config.toml
num_hidden_layers = 14
hidden_size = 160
num_attention_heads = 5
num_key_value_heads = 1
head_dim = 32
intermediate_size = 192
vocab_size = 1024
hidden_act = "swiglu"
norm = "layernorm"
norm_place = "pre"
norm_eps = 1e-06
positions = "rope"
rope_theta = 1000000.0
rope_fraction = 1.0
qk_norm = true
attn_scale = 0.177
bias = "none"
tie_word_embeddings = false
parallel_block = false
init = "normal"
init_std_qkv = 0.0397
init_std_o = 0.0075
init_std_up = 0.0397
init_std_down = 0.00685
init_out_by_depth = true
optimizer = "muon_variant"
learning_rate = 0.0106
lr_mult_o = 4.0
beta1 = 0.95
lr_head = 0.00504
max_grad_norm = 0.5
warmup_steps = 0
schedule = "wsd"
decay_fraction = 0.877
decay_shape = "pow"
final_lr_fraction = 0.0
batch_tokens = [16384, 32768, 49152]
max_seq_len = 1024
doc_mask = true
train_tokens = 108100000
max_steps = 3584
dataset = "wikipedia_en"
MLP neurons of a small language model. Each row is named by its layer, matrix (down: output weights) and neuron, and shows model dimensions 32-159. Each number is 128 + 32 x the weight over its row's rms, rounded and kept within 0 to 255. A neuron's up and down rows have the sign that makes its largest values positive.
Before each neuron's rows, "fires before" lists the tokens most often just after its 100 highest values on Wikipedia text that the model never trained on. A number after a token or word is its count.

fires before: "l" 23, " " 9, "th" 9, "m" 5, "bum" 5
L3.down86 [ 91 108 165 107  85 116 155 121  90 151 129 175 163 100 146 142 115  87 175 144 137  33 129 162 198 141 205 135 155 135 141 155 129 135  86  72 160 138  97 108 127 109 163 108 123 145  96 157 115 153 211 204 102 129 121 129  66 108 122 136  77 184 153 138 126 148 117 108 144  55  63 103 142 139 132 142  78 158 133 132 147 137 106 143 129 161 107 196 134 121 182 123 178 100 133 140 152 148 124 113 123 118 165  89 159  80  71  56 124 106 135 181 107 170  66 117 130 134 105 165 148 153 112 170 135 134 112 151]

fires before: " |" 30, "," 10, " (" 10
L4.down186 [178 134 135 142 141  93 129 172  99  99  94 169 189 140 131 111  65 160 133  75 138 192 103 132  79  99 137 123 128 102 104 161 123 105  61 162 142 144 186 137 113 118 166 169 113 180  82  77 120  79 132 160 128 143 144 124 121 109 167  76 156 101  83 126 175 123 148 120  96 103 110 138 157 156 107 192 132 108 117  39 112 147 144 106 132 105 111 169 134 153 161  84  88 148 181 160 151 125 112 107 114 122  90 180 146 120 109 169 117 206 119 157 115 134  97 153 109 106 128 121  92  73 107 121 170 140 155 116]

fires before: "," 26, "\n" 15, "." 9, " |" 7, ")" 6
L4.down140 [171 138 138 134 103  91  95 103 140 149  60 132  71 130  91 150 113  94  87 144  83 159 140  90 109 115 158 124 148 111 140 130 129 101 145 176 107  99 143 111 111 112 155  83 151 149 160 153 201 130 120 131 139 191 153  99 115  81 129  72 132 159 160  88 188 146 106 102 171 135 111 137 117  62 153  99 160  96 152 172 101 131  98 153 189 176 144 157 172 134 141 111 124 135 131 148 114  57 150 158 116 170 138 138 141 113 129 183 145 115 157 112 128 130 117 100 182 137 143 136 138  41  79 101  81 116  70 105]

fires before: "'s" 29, "," 12, "n" 7, "ine" 4, "d" 4
L5.down26 [102 116 119 121 114  89 110 159  88 135 137 162 121 159  85 103  68  86 102  54 142 120 106 157  65 145 105 130 133 168 193 127 157  78  77 169 110 171 126  78 105 143 165 116 126 183 135 129 111 103 154 165  92 165 172  93 129 115 141 118 169  51  94  76 146 149 167 127 114 146  96 160 136 188  84 176 104 202  77 109 124 113 159 106 112 158 147 104 202 123  86 129 128  94 100 155 128 132 124 144 166 113 149 150  97 123 106 160 130 129 153 102 102 121 122 122 112 138 182 115 115 129 165 196 153  88 105 144]

fires before: "e" 29, "er" 11, "ing" 6, "es" 6, "ely" 6
L9.down37 [189 112  92 162 102 146 117 130 163 130 122 170 128 143 197 156 104 134 104 105  93  92 130 145 120  67  67 110 164 121  97 132 135 196 126  59 123  27 174 169 145  91 127 138 168 147 163 144 121 164 139 165 127 131 117 205 177 194  47 109 115 137  90 179 147 116  96 119  94 154  97 143 140 117  79  90 139 102 157 108 167 151 166 135 113 111 122 174 111 106 126 140 167 122 155 156 125 181 130 104 143 156 158 118 119 106 115  84 158 139 133 162 162 136  89  84 131 182  86  67  91 107 136 124 108 160 117 120]

fires before: "y" 29, "ed" 9, "es" 7, "ir" 6, "ies" 5, "io" 5
L10.down96 [117  85 150 113 118  99 128 111 115 153 138 131 116 133 122 136 145 104 117 118 149 110 133 106 141 110 143 134 149  45 195 142 135 104  90 104 135 128 130  70 120  49 173 126  62 198 194 111 149 127 136 136 126  99 117 109 152 161 120 119 160 137 128 133 132 128 143 188 168 145 143 130 122  23 115 106 134 134 117 136  93 106  60 121  81 102 140  91 153  97 126 167 171 117 121 157 109 140 127  29 107  69 110 199 102 140 149 158 139 107 102 127 109  92 174 167 143 141 114 152 140  82  66 100 185  86 160  97]

fires before: "ers" 13, "ar" 10, "ill" 9, "i" 8, "ot" 7, "is" 5
L8.down69 [186 141 115 105  64 144 107 137 116  98 142 129 122 105 109 138  98 105  83  82  70 164  67 138  61 103 158 116  80 105 139 112 133  90  74 132 148 136 148  98 153 143 137 132  97 186 160 126 158 129 120 174  55 105 115 141 109  79 136  99 162 117 112 126  98  77 136  87 100 177 121  95 116 120 173 152 135  83  94 122 153  87 120 188 131  81 164 112 155 185 180 125 114 122 138 153 135 164  90 191 150 103 178 145 180 140  90 120 159 137 170  97 173 139 199 178 111  86  84  61 156 148 158  96 171 175 110 156]

fires before: "bum" 26, "l" 18, "ong" 9, "le" 6
L4.down144 [118 147 111 115 135 119 116  94  95  94 177 116 173  66 183 162 127 122 158  91  97 133 118 183 149 120 166 120  68 166 133 113 131 107 136 149 150 124  99 113 180 152 158 121  94 157 134 134 180 134 134 123 190 159 120 127 132 161  97  54  95 160 141 122 143 162  90  69 133  88 147 177 137  69  61 148  97 145 171 115 128  95  68 145  68 210  61 119 135 115 123 143 122 137 138 131 146 160 170 160 100 107 113 114 124 140 112 103 152  99 146 164 105 146 142  87 104 116 152 117 182 166 150  70 121 118  75 132]

fires before: "ry" 25, " |" 22, "y" 17, " of" 6, "ri" 5, "ed" 4
L5.down123 [110 150 158  89 145 106 120  72 111 113 114 156  90 184  94 142 134 111 140 167  97 159 194 170 159 114 112 105  96  94 118 142  47 152 105  88 152 108 116 117 117 133 164  87 130  71 107  80 154 154 163 115 146 159 128 110 117 125 176 156 107 174 105 117 102 185  98  80 138 111 150 126 117 141 162 100 160 121  87  90 159 171 164 125 108 121 119 150 113 101 143 158 144  37 165 124 139  94 146  81 153 137 124 161 129 149  82 126 126 157 151 174  57 146 100 166 120 111  81 138  69 129  65 151 135 140 121 173]

fires before: "en" 18, "il" 17, "ain" 12, "urn" 7, "it" 6, "al" 5
L10.down92 [ 90 110  65 121 176  93  86 127  66  86 149 164 130 157 154 114 114 125 123 178 150  83 140 143 129 103 118 168 127 178  90 188 156 174  86 125 145 144 142 115 195 160 129 129 135 130 169 138 123 100 138 160  65  92 112 165  78 125 104 215  90 101 106 142 121  98  72 153 146 148 100 104 121 170 111  81 118 175 137  76 127  94 117 140  93  93 125 103 134 139 141 181 169 135 157 152  99  88 142 127 151  96 105 114 151 147 147 151 122 141  92 168 106 118 144 176  47 150 121 184 100 132 147 142 154 122 154  59]

fires before: " of" 22, "." 13, "," 10, " in" 7, " for" 6, " on" 5
L8.down187 [136 148 169 126 108 122 146 120 101 139 122 120 184 148  94 158 165 150 152 101  56 146  77  83 185 151 117 112  80  93 129 117 132 137 182 175 165 155  99  89 107 102 175 122 111 147 125 119 124  58 120  91 102 192 151 139  57 149 105 165 130 113 131 112 100 123  95  96  80 165 140 153  54 127 142 169 140  71 135 104 147 138 112 125 150 204 139 113 145 211 100 109 110 139 114  86 157 104 200 190 121 103  80 136 156 185 134 168 168 115 114  59 128 121 161 180 109 169 156 160 135 105  96 102 109  99 123 152]

fires before: "us" 21, "l" 14, "t" 8, "ers" 5, "ig" 5
L8.down160 [136 158 177  98 112 186 116 140 120 180 114  99  69 129  73 148 105 136  94  66 148 175 148 167 114 152  92 178 171 146 109 126 105 135 164 132 132  90 162 121 120 157  91 146 122 155 123 154 147 146  91 144 135  87 178 170  99 127  75  97 147 133 159  97 130 161 150 196 147 161  94 153 143 131 122 117 110  90 126 125 110 170 229 105 149 161  86 113  81 103  90 187 107 123 129 132 165  91 149 119 166 105  90 184 108 131 110  89 163  91 122 136 175 180 126 155  76  97  99  76 149 160 186 165  38 121 144  95]

fires before: "\n" 78, "and" 5
L8.down127 [145  87 174 138 153 148  44  92 139 124 128  84 200 149 133 120 106 112 150 114 154 195 153 116 143 163 136 117  84 153 126 101 173 133 176  97  93 163 109  77 160  52 162 169 144  57 154  99 189 142  81 175 144 154  94 117  92 127 173  60 153 127 126 148 151 118 161 121 142 124 126 145 142 170  99 147 127  85  76 118  96 107 140 116 195 112 152 178 125 145  87  67 108  98 127 142 168 131 154 114 176 144  83 138 120  70 108 118 118 142 179  72  76 132 107  81 149 133 134 156 129 143 140 151 130 130 103 182]

fires before: "ts" 18, " to" 9, "ed" 8, " as" 8, "ted" 7, "ite" 4
L9.down49 [102 169 132  74 103  88 117 123 131 192 179 147 103  84 100 126  85 122 148 171 121 108 179 108 117 114  79 124 142 121 170 155 135  49 139 140 121  70 142 123  92 142 119 166 162  74 131 175 143  99 168 135 131 176 104 100 127 128 145 105 149 120 115  77  93 116 103  96 109 154 140 133 121 105 126 126  88 153 106 180 140 120 155 109  74 158 112 188 162 120 141  81  86 113 198  98 168 113  98 120 127 114 102 102 119 151 140 121  90 125 108 142 158  59 150 141 147 187 112 122  85  79 151 183 102  72 118 150]

fires before: "\n" 44, "ational" 11, "ball" 7
L9.down148 [119 122 156 112 101 161 118 127 113 155 123 158 140 145 163 154 145 124 153 124 159 162 191 124 174 181 173 164  67 161 126 114 159 124 188 127 135 119 103 105 127  61 168 139  93 119 143 127 176 135 110 152 121  95 133 142 116 124 212 112  94  88  79 138 144  96 130 108  97 157  68 116 118 134 156 159 121  97 161 192 129 161 125 170 131 112  93 106  63 111 123  64 103 153 110 113 144 165 108 124 112 163  56  93 193 143 125  85 157 146 197 113 142  76  93 106 152 138 103 164 134 149 109 156  88 127 152 157]

fires before: "ine" 28, "land" 9, " as" 8, "ust" 5, "ri" 5, "al" 5
L8.down16 [ 62  88 116 121 121 116 117 171  84  85 111 130 134 138 127 116 143 147  66 115 171 165  96 125 107 141 129 133 109 151  73 146 170 162 126 117 142 153 132 151 110  87 203 135 124 135  77 140 131 149 147 166 141  88 175 150 145 149 193 133 122  88 189 102 126 140 120 103 176  54 115 159 120 135 111 151  75 204 168  99  75 105 166 115 155 155 193 126 149 143 130 106 105  89 135 121 111  74  89 116 151 114 188 183  94 135 153 132 148 150 127  97 149  71 102 152 131  94 107 134  97  98 124 132 144 207  60 106]

fires before: "ed" 41, "ri" 11, "g" 5, "se" 5, "s" 5, "c" 4
L8.down46 [137  71 115 144 190 182 134 135  80 134 150  96  98 177 151 117 111 141 171  87 178 173 132 125  41 138 110 169  71 124  70 205 118  96 165 123 168  92 109 157 159  97 148 113 111 137 117 145 206 103 144 120 158 171  93 116 174  71 175  88  98 125  38 105 176 132  99 104 160 128 147 176 134 111 154 123 130 151 126 136 109 126 100 142  89 142 106 171 157 101 115 136 155  39 102 147 101 150 109 126 134 109 146 141  91 130 131  84 150 145 174 100 124 157 166 170 138 136  86 110 164 137  99 154 115  90 153 153]

fires before: "al" 15, "t" 13, "ina" 8, "s" 7, " med" 5, "land" 4
L7.down25 [123 137 132 131 103 169 126 115  76 112 152 118 211 123 146 110  93 142  86 133 118  97 157 127 133 167 182 166 137  38  78 196 137 131  90 102 108 131 146 159 144 102 115  63  95 140 150  92 134  94 150 119 137 101 160 251 146 141  66 120 101 139 105  91 151 131 117 148 108 131 158 156  84  82 131 101 156 142 139 120 112 131 179 128 134 169 160 114 141 130 117 128 100 124 108 129 131  96  92 129 128 116  87 189 124 128 144 122 210 139 109 100 112 174 142 198  51 131 152 104 148  92 139 120 121 176 111  87]

fires before: "t" 16, "pl" 13, "p" 12, "per" 8, "ec" 6, "c" 6
L4.down27 [106 124 100 220 153 106 169  99  77 139 104  75  96 130 159 133  75 102 140 160 183 116 117 141 191 156 141  73 159 108 137 116 142 110 196 151  94 134 165  78 130 147 111 114 107 148 143 134 143 104  94 137  90 120 113  88 143  46 127 186 108 125 100 140 133 143 122 105 129 118  98 137 120 124 186 205 150 118 138 188 109 111  62 127 160 106 142 117  92 148 186 113 143 149 182 203 176 136 100 149 127 112  58 139  91 152 139 137 140  85 116  73 137 153 161 118 120 149 125 103 130  93 120 108 135  94 127 126]

fires before: "ab" 19, "iv" 18, "ro" 9, "ig" 8
L3.down96 [ 60 159 118 142 146 138 131 132 153 142 125 176 188 126 147 109 174 124 109 158 140 154  92 166 177 110 175 140  41 174 159  82 151  67 161 114 122 140  93 111 132 171  71  80 137 153 115 138 112  73 101 180 150 138 150 144 102 159  80 130 133 156 161  76 135 120 129  79 149 127 114 137 129 106 125 120  92 157 108  75 118 125  86  76 151  88  71 135 136 187 177 170 141 137  83 137 114 117 109 145  92 106 174 110 138 169  82 146 138 127 162 144 133 102 122 140 153 143 132 148  96 127 131 130 160 149 107 125]

fires before: "i" 20, "ot" 16, "en" 14, "ore" 10, "or" 9, "ar" 8
L3.down59 [154 139  70 151 133 149  88  75 132 164 144  82 123  89 107 120  78 139 125  79 143 102 142 121 121  98  69 177  91 125 145 105 122 118 139  96 155 120 162 114 123 179 126 139 120 173 116 119 218 118 123 132 136 111 140  78 110 142  80 125 163 121 133 164 116  59 129 139 166 149 176  83 101 148 139 103 159 184 127 130 124  60 130 111  67 173  86 135  48 140 166 155 168 128 121 129 100 132 110 128 114 155 182 107 163 198 135  95  89 182 178 111 211  96 146 107 129 176 136 158 189  91 196  87 166 116 137 102]

fires before: "or" 29, "ory" 27, "le" 12, "ion" 9
L7.down97 [165 155 197  86 103 109 141  93  45 101 110 123 138 133 122  84 120 142 110  82 124 206 156 178 165 116 151  97 132 169 114 110 149 145 137 128 100 120  93 134  88 178 103 112 192 121 124 187 156 165 129 100  81 116 164 133 107 197 161 111 196 160 113 114 115 128 101 116 164 159 135 135 158 126 146 139 107 112 179 107  87 107 102 144 136 120  98 102 143 156 164 112 152 140 141 157  91 166  68 153 116 126 137 116  92 101  93 226  98 123 165 135 133  41 156  92 126 123 121 103 142  92 148 131 125 201  87 152]

fires before: "in" 23, "ct" 9, "l" 7, "t" 6, "g" 6, "s" 5
L9.down98 [150 112 157 152 130 170 203 155 101 111 105 162  57  74 158 172 101  93 144 130 147 102 121 151 134 108 170 144 142  80 136 129 142 109 144 145 140 112 161 182 118 154  77 160  55  95 194 126 120 191 129 123  80 133 114 107 121 115 115 142 181  98 140  77  92 168 146 187 155 189 147 126 118 158 157 127 123 134 134 103  86 162 117 159 117 110 140 131 143  69 156 152 126  88  91 123 131 105 105  63  86 119 143 110  94 114 101 115  78 161 126 185 174 159 111 166  95 121  91  92 111 133 136 120 162 112 142  71]

fires before: "on" 24, "ment" 8, "c" 6, "ed" 6, " that" 4, "ing" 4
L9.down144 [133 127  98 194 121 128  69 134 134 103 135 128 139  80 139 129 157 126 197 155 139 156  96  58 164 128 135 143  85 153 175 133 146 109 179  79 104 164 137  92 104 110 162 108 125  68  83 129 117 112  85 161 166 107 132 115 174 129 119  89 126 113 124 107 158 109 158  78 203  99 124  96 202 139 201  81 166 101 133 155 131 162 131  79 108 155 124 185 159 131 111 155  95 135 179 153 158 105 110 104 115 166 163  91 140  91  11 157  99 151 153 131 161  99 123 124 172 129 138 166 154 119 121 177 189  83 141 173]

fires before: "id" 13, "t" 13, "ist" 10, "p" 10, "ec" 7, "per" 7
L4.down96 [ 95  81 145 120 158 119 156 139 129 189 138 115 144 134 109 146  78  20 121 183 136 122 144 115 141 138 135 102  86 106 184 164 170 172 166 187 137 147 124 129 115 177 155 103 121 104 159  95 148 150  65  71  97 117 107  94  85 133 126 144 115 132 125 149 139 114 151 152 132 148 107 126 115 168 105 130 152 132  65  94  38 124 166 117 141 146 133  67  80 169 105 161 132 199 123  96 153 148 140 113  79 122 102  89 139 109 194  68  93 160 158 131 112 108 112 120 106 161 139 128 163 138  97  85 142  88  63 142]

fires before: "ed" 41, "al" 8, "ation" 8, "ion" 6, "ing" 5, "i" 5
L9.down189 [105 130 125 149 120 150 146 135 150 140 135 187 124 141 147 102 141 138 187 132 149 157 111 119 162 124 113 151  49 188  89 163 135 177 134 138 124  65  73 151  81 109 169 124  95 135 120 141 164 105  77 182 158 124 147 128 162 134 103  87 117 128 113 169 120 104 142  69 146  86 133 117 156  69  28  69  89 169  89 167 211 125 129 157 157  44 129 102 138 101 136 138 105  97 147 102 129 143 118 161 110 168 137 130 143  75 121 156  46 135 117  87 148 103 169 101 109 145  73 152 130 118 157 136 175 170 100 134]

fires before: "her" 29, "ics" 8, "es" 7, "k" 7, "ic" 6, "an" 4
L9.down9 [107 129  85  91 147 140 163 133 129 154 164 104 101 116 186 150 114 126 143 177 127 110 110 177 139 114 114 152 136 106 153  79 167 112 102 106  64  73 113 148 154 104 108 142  71  98 156 130 150 196 139 146 138 174 157 101 174 168 114 162 160 110 153 128 114  93 134 138 140  66 173 170 116 132 161 120 180 129 102 190 150 117  60 119  98  90 126 101 171 123 148 105 203 109  94 165 152 156  50 105 112  87  88  96 131  83 121 130  89  80 142 125 124 191 150 115 137 136 143  88 102 128 163  78 164 162 148  93]

fires before: "us" 16, "es" 12, "pt" 8, "ic" 8, "ics" 6, "iz" 5
L9.down175 [140 161 170  64 101 133 153  96 120 164 136  81 195  91 113 143 155 144 164 137 102 116 104 161 111 131 108 164 156  36  80 141 131 160 113 127  71 169 139 104 197 138 127 170 153 104 203 132 150 143 113 117 150 128 110  89 170 139  94 161 123  90  77 195 129  97 161 105 116 101 151 105 147 110 155 153  59  92 137 127 163 122  57 130 159 136 136 112 117 108 130 147 202 120 123 116 158  80 104 123 121 142 103 107  97  77 134 107 109 123  97  82  78 136 173 136 166 115 110 140 210  78 121  94 120 149  99 178]

fires before: "rib" 16, "ory" 12, "ian" 11, "ed" 7, "or" 7
L7.down179 [ 98  82 153 171 172 139  76 111 103 104 152  78 138  94 132 143 105 115 104 123  77 147  67 142 167 170  83  79  95  95 115 131 108 102 149 100 155 135 132 151 111 143 173 133 142  71  92 147 123 186 187  68 122 148 153 111 120 126 126 217  81  91 120 135 160 181 145 156 133 156 134 125 111 144 157 132 133 105  97  65 105 129 134 135 106  92 110 122 168 100 126  96 110  96 122 118  90 171 118 164 171 108 148 104 107 153 120 192 153 184 157  95 135 138 182 106 170 153 123 117  89 153 137 141 144 128 152  51]

fires before: "ent" 22, "ional" 14, "ion" 13, "ents" 11, "or" 5, "ed" 5
L10.down153 [139 148 135  88  86 109 112 136 129 100 134 156 146 164 133 128  78 102 138 141  69 168 127 155 175  97 111 147 129 185 143  99 141 153 167 151 107 145 123 143  92 109 163  59 158 115 164 137 168 122 127 109 131 143 114 156 131  51 192  85  90 177 115  87 118 161  85 131 107 152  90 141  62 127 133 168 118 120 130  82 137 158  49 137  99 162 106 146 155 143 118 120  75 174 100  94 134 121 166 134 154 116 140 139 139 145 106 198 108 149 106  81 137  99 140 145  72 111 154 121 171 162 115 125  76  96 109 148]

fires before: "ed" 43, "s" 11, "ing" 7, " to" 5, " the" 4
L8.down40 [169 157 214 133 174  58 142 150 186  70 175  97 152 183 103 150 205 109  86 133 127  55  94 134 112  88 147 141 146 143 157 147 130 122  99 191  90 160 173 181 113 116 194 119 126  98 147 107 154 149 107  91 142 160  97 110 173 105 119 113  90 107 102 134 150 139 132  51 137 101 103 176  86  94 142 107 113 107 107 122 161 130 106 116 147 111 107 142 133 162 110 146  91 175 153 144 160 128 150 115 150 105 178 143 102  91  69 113  52  86 100 129  95 105 154 101 138 101  81  82 118 138 126 116 108 162 158 128]

fires before: "t" 13, "n" 10, "st" 10, "v" 8, "ro" 7, "f" 5
L7.down29 [118 129  92 129 128 169 129  95 134 133 147  85  61 154 179 129  95 147 123 144 201  87 210 112 144  93  66 170 137 110 140 116 134 130 166 157 142 105 107  83 118  98 105 113  84 150  83 164 130 150 118 184  94 100 165 158  86 135 140 175 110  86 108 208 148 196 125 122 153 155  87  97  95  92 157 203 157 111  99  77 102  93 118  78 135 129  93 187  63 125  87 124 126 104 118 139 136  62 166  96 129  90  82 117 149 138 146 127 130  78 151 162 205 163 108 130 107 134 154 115 132 119 148 124 126  77 164 148]

fires before: "ry" 20, "raph" 12, "y" 7, "r" 7, "n" 6
L4.down0 [125  95 132 129 177  89 124 160 115  82 106 159 131 172 118  91 110 137 209 173  91 198 142 138 152  87  77 100 135 100  84 102  97 146 110 141 105 130 120  83 149  95 222  58 134 108 165 115 183 174 168 151 171 106 136 108 119 115  99  60 138 146 108 144 136 119 120 112  99  56 124 135 181 134 128 126 132 122 113 116 133 121 160  57 115 119 164 130 101 111 151  88 130 131 150 174 102 155 149 128 162 127 156 133 122 117 135  61 105 154 150 149 107 118 161 130 176  64 126 143 126 167 111 144 163  87 158  82]

fires before: "en" 46, "r" 6, " L" 6, "ain" 4, "an" 4
L10.down45 [107 203  82 146 208 152 112 165 163 113  92 182 144  82 137 145  95 130 143 156 127 107 131 106 169 103  80 135 112 114 145 147 137 157 194 139 120 112  95 164 125 130 145 116 112 159 158 112 227 128 159 109 129  90 108 173 127 144 107 115 116 119  82 147  45 164 134 162 118 110 119 137  72 179  87  82 117 135 128 171 123 133 154 125  67 133 183 112 107  91  98 106 179 138 111 149 108 124  79 154 175  98 104 155 162 192 102 101 102 185 129 144 148 113 115 130  98 214 133 113  78 181 152 100  76  93 138 145]

fires before: "ed" 33, "ing" 15, "ment" 15, "rib" 7
L9.down167 [ 78  81 116 201 158 134  96 148 153 146 101 136 116 130 144  91 107 155 123 136 140 149 107 149 131  45  86 157 155 124  91 145  66  97 128 120  94 127  94 184 142 115 102 109  94 157 146 164 200  62 121 170 149 163 129 134 137  66 114 148 113 121  93 165 171  99 131 137 156  96 144 119 120 112  79 132 165 106 136 141 147 138 143 175 101  66 125 131 108  92 167 177 115 161 131 124 138  88 160 114 144 164 124 148 211 136  95 178  69 184 147 122 109 146 194 111 136  92 127 123 100  73 146  98 114 137  92 179]

fires before: "tern" 15, "ign" 13, "c" 12, "p" 6, " S" 4, "ity" 4
L10.down80 [147 110 164 138 159 172 133 107  61 130 136 146 107 135 156 112 139  70 159 129 173 132 192 131 125 190 106  95 102  97  94  98 133  73  69 110 109 133 143 152 141 142 143 176 141 160  98  85 135 126  38 152 103 142  88  89 124 107  90 121  65 118 190  73  97 118 132  80 111  89 116 126 171  77  85 190  98 112 111 116 197 121  65 111 142 117 162 127 146 140 111 158 102 128 180 162 176 132 126 169 162 183 114 145 125 133 120  80 154  92  92 138 152 130 142 196 112 165 108 153 136  80 147 136 141 147 144 123]

fires before: "d" 24, "ed" 11, "on" 7, "id" 5, "m" 5
L3.down15 [149 155  74 128  99 174  81 107 100 121  89 155  96 144 136 127 101 137 151 124 135 135 148  92 121 127 134 129  65 117 126 118  95  82 149 108  94  90  98 140  96 135 159 142 110 170 125  92 110 173  61 112 157 101 180  98 153  49 100 110 125 107 138 229 147 116 105  96 124 124 143  91 194  95 125 140  91 139 124 193  83 119 161 137 143 207  69 134 111 117 128 104 101 129 150 163  79 141 141 134 173 143 174  71 136 185 168 110  91  96 101 114 176  80  97 123 144 141 200 128 142  96 139 151 174 101 179 153]

fires before: "ur" 14, "al" 14, "il" 12, "ision" 7, "ure" 5
L5.down15 [ 90  47 141  70  85 129 154 131 147 109 102 111 148 144 130 119 116 145  55 145  81  86  99 105 150 131  69  93 126 143  71 131 172 178  96 146 122 115 188 120 112 142 138 174 162 119 157 118 129 182 102 106 102 122 124 101 163 152 133 109 186 128 129 116 130 110 115 141 118  78 138 147 118 141  95 100  93 130 109  83 102 133 158 153 125 146 170 105 118 117 108 128 204 156  84 156 162 108  89 143 105 147 103  74 136 162 136  69 146 155 153 100 114 156 151 200  99 175 166 156  69  80 186  94 140 114 105  96]

fires before: "v" 33, "f" 12, "st" 8, "c" 7, "n" 5, "fer" 5
L3.down48 [132 143  98  52 180 112  92 171  91 125  84 170 130 154 182 129 179 113 129 199 130 120 143 159 149 159  48  92 131 101 133 119  97 153 157 139 115 145  65  96 178  97 141 104 150 144 164 177 128 136 132 103 122  85 161 122 132 142  79  73 121  73 142 165 156 167 142 124 148 167 132  81 109 151 142 114 168 161  73 140 142  93  82  87 116 130  84 105  86 129 137 123 145 105  74 110 215 127 164 126 120 169  78 138  80 127 166  70 107 128 121  82 180 113 129 154 111 133 112  85 173  82 175 180 125 111 122 113]

fires before: "t" 17, "p" 16, "pl" 10, "per" 10, "ec" 6
L3.down17 [102 152 112 191 147  89 147 140 130 167 110 182 124  80 126 132 126  67 121 134 146 108 166 130 104 110 107 100 128 115 181 107 133 104 200 136 161 133 123 116 109 167  96 121 157 140 113 140 137 135 134 172 134  60 111 109  83  77 118 158 141 125 124 141 116 124 102 113 131 140 171 163  74 129 116 176 101 117  73  61 110 117 165 142 200 197 147 100 134 147  92  92 103 162 150 140 143 109 140 107  73 108  75 148 230 102 137  72 114 127 130 156 132  77 162 167 137 103 161 132 122 101 102 134 120 101 175  58]

fires before: "ed" 24, "ing" 13, "ion" 12, "e" 9, "es" 6
L8.down9 [137 113 150 124 105 128 198 104 112 123  90 187  99 130 103 148 201 124 134  98  98 103  99 134 123  63 133  87 150 139 157 164 159 152 103 170 103 138 126 177  95  91 123 113 140 203 129  94 166 108 107 132 147 163 135 157 110 164 119 116 117 131 125 125 129 117 151 142 154 141 113 196  27 105 125 171 161 151 101 105 107 128 129 130 145 135 107 101 150 216 156 140 114 132 135 121  87 145 139 136 134 102  97 148 137 129 150 154 129 162 121 152  85 132 144 162 134  82  77 119 100  96 115  56  89  86  84 118]

fires before: "t" 16, "ion" 12, "c" 9, "it" 6, "ch" 6, "ction" 5
L4.down78 [140 131 136 144 149 206 121 212  88 142 120 105 116  99 108 164  94  80 146 186 129 101 178 136 100 141 183 141 150 130 148 106 144  96 123 127 144 129  97 158  60 136 136 155  82 166 116 117 178 126 141 140 114 143 140 166  93  65 128 205  99 104 132 129 139 122 200 131  97 134 128 120 117 108 126 151 165 160 150 120 110 104  55 122 141 135 104 105 173  45 166  80 109 140 144 112 100 135 180 127  81 125  79 179 118 144 109 123  69  99 100  79 197 115  84  91 143 102 125 124 152 119 172 158 140  80  89 171]

fires before: "\n" 99
L5.down24 [194 109 180 133 125 158 140 141 155 175 144  63 105 135 128 129  77 135 149 193 106 138 118  99 132 138 178 107 130 125 105 127  85 143 142  94 165 112 110  98 150 103 210 110 161 147 144 150 191 178  87 162 107 140 127 123 126 131 109 119 157 113  91 188  91  72 142 139 137 143 109 157 142 149 169 156 147  81 187 105 109 127 129 124 128 103 103 131 180 179 116 116 101 104  88 103 151 130 159 206 148 151 143 135 116  90 111 145 122 122 156 133  97 139 104 103 132 109 164 105 115 201 129  18  71 121 133 124]

fires before: "ed" 21, "ement" 15, "ie" 11, "ever" 9, "ing" 8
L5.down73 [121 155 149 205 143  74  90 148  79 145 103 141 132 179 125 116 101 122 106 140 136 146  93 100 121 112 179  82  89 157 136 156  77  76 126 159 129  78  89 213 102  98 117 147 176 146 139 103 145 153 110 110 103 119 132 132 114 125 106 142  72 164  88 166 149  96 123 161 184 132 158  96 129  95 133  83 128  82  98 145 145 160 178 116 155 103 124  99 128 189  92 148  82 116 150 122 136 114 180 116 148 135  76 126 110 157  63 147 171 114 105 171 144  76 163 157 108 108  68 198 160 107 134 197  98 171 112 102]

fires before: "age" 23, "ge" 12, "ed" 8, "e" 8, "es" 5, "f" 5
L8.down35 [172 134  81 130 135 178 168 126  93 200 137 123 166 160 172  95 115 116 163 111 117 173 135  79  89 172  44 127 179 146 108 159 107  90  64 143 140 125  99 181 153 138 187 118 109 151 132 142 156 149 119 147 167 150  63  93 138 158 140 107 170 157  70 137 123 139 128 162 117 145  65 158  93  59 143 106 127  46 170 141 132 121 155 136 154 139 162 101 128  69 161 136 135  72 102 117 161 173 100 120 155 100 121 105  89 110 121 120 145 149 110 127 183 200  94 149 126 168 107  91 126 145 168 145  86 116 106 122]

fires before: "," 43, "\n" 16, " (" 7, "\n " 6, "t" 5
L4.down56 [ 83 106 142 146 127  62  78  80 127 100  88 115 181 157 120 173  84 139 149 105 146 147 113 143 145 111 194 150 102 220 120 169  95 121 122  97 141 128 101  83  93 164 173 166 128 110  81  84 184  58 133 136 127 210 201 147 131 106 120 165 131 127 140  81  85 120 105  75  85 141 111 139 176 134  94 151 142  85 151 134  79  66 180  92 150 162  53 118 113 116 100 145  69 111 151 134 144 123 110 126 168 116 122 176 147 133 115 150 139 156 153 123 130 170 135 148 169 135  76 112 120 152 123 168 138 102 153 142]

fires before: "t" 21, "ion" 12, "it" 7, "ch" 6, "s" 5, "c" 5
L3.down88 [107  99 136 141 118 156 120 177 103 151 105 164 117  77 124 115 113 138 107 178  98 123 136 186 105 138 216 115  74 156 100  97 156 112 112 160 181 109 150 149 103 126  91 119 154 134 138 170 161 158  27 113  95 154 132 157 114 152  89 116 102 124 109 146 108 113 178 168  82 116 125 141  92 139 120 176 155 172 134 130 141 107  70 133 135 157  66 127 165 141 110  83 108 120 154 135 120 130 165 113 111  84 151 159 126 118  77 161 113 101  79  86 187 131 140  94 150 115  90  83 168  75 146 146 165  94 115 135]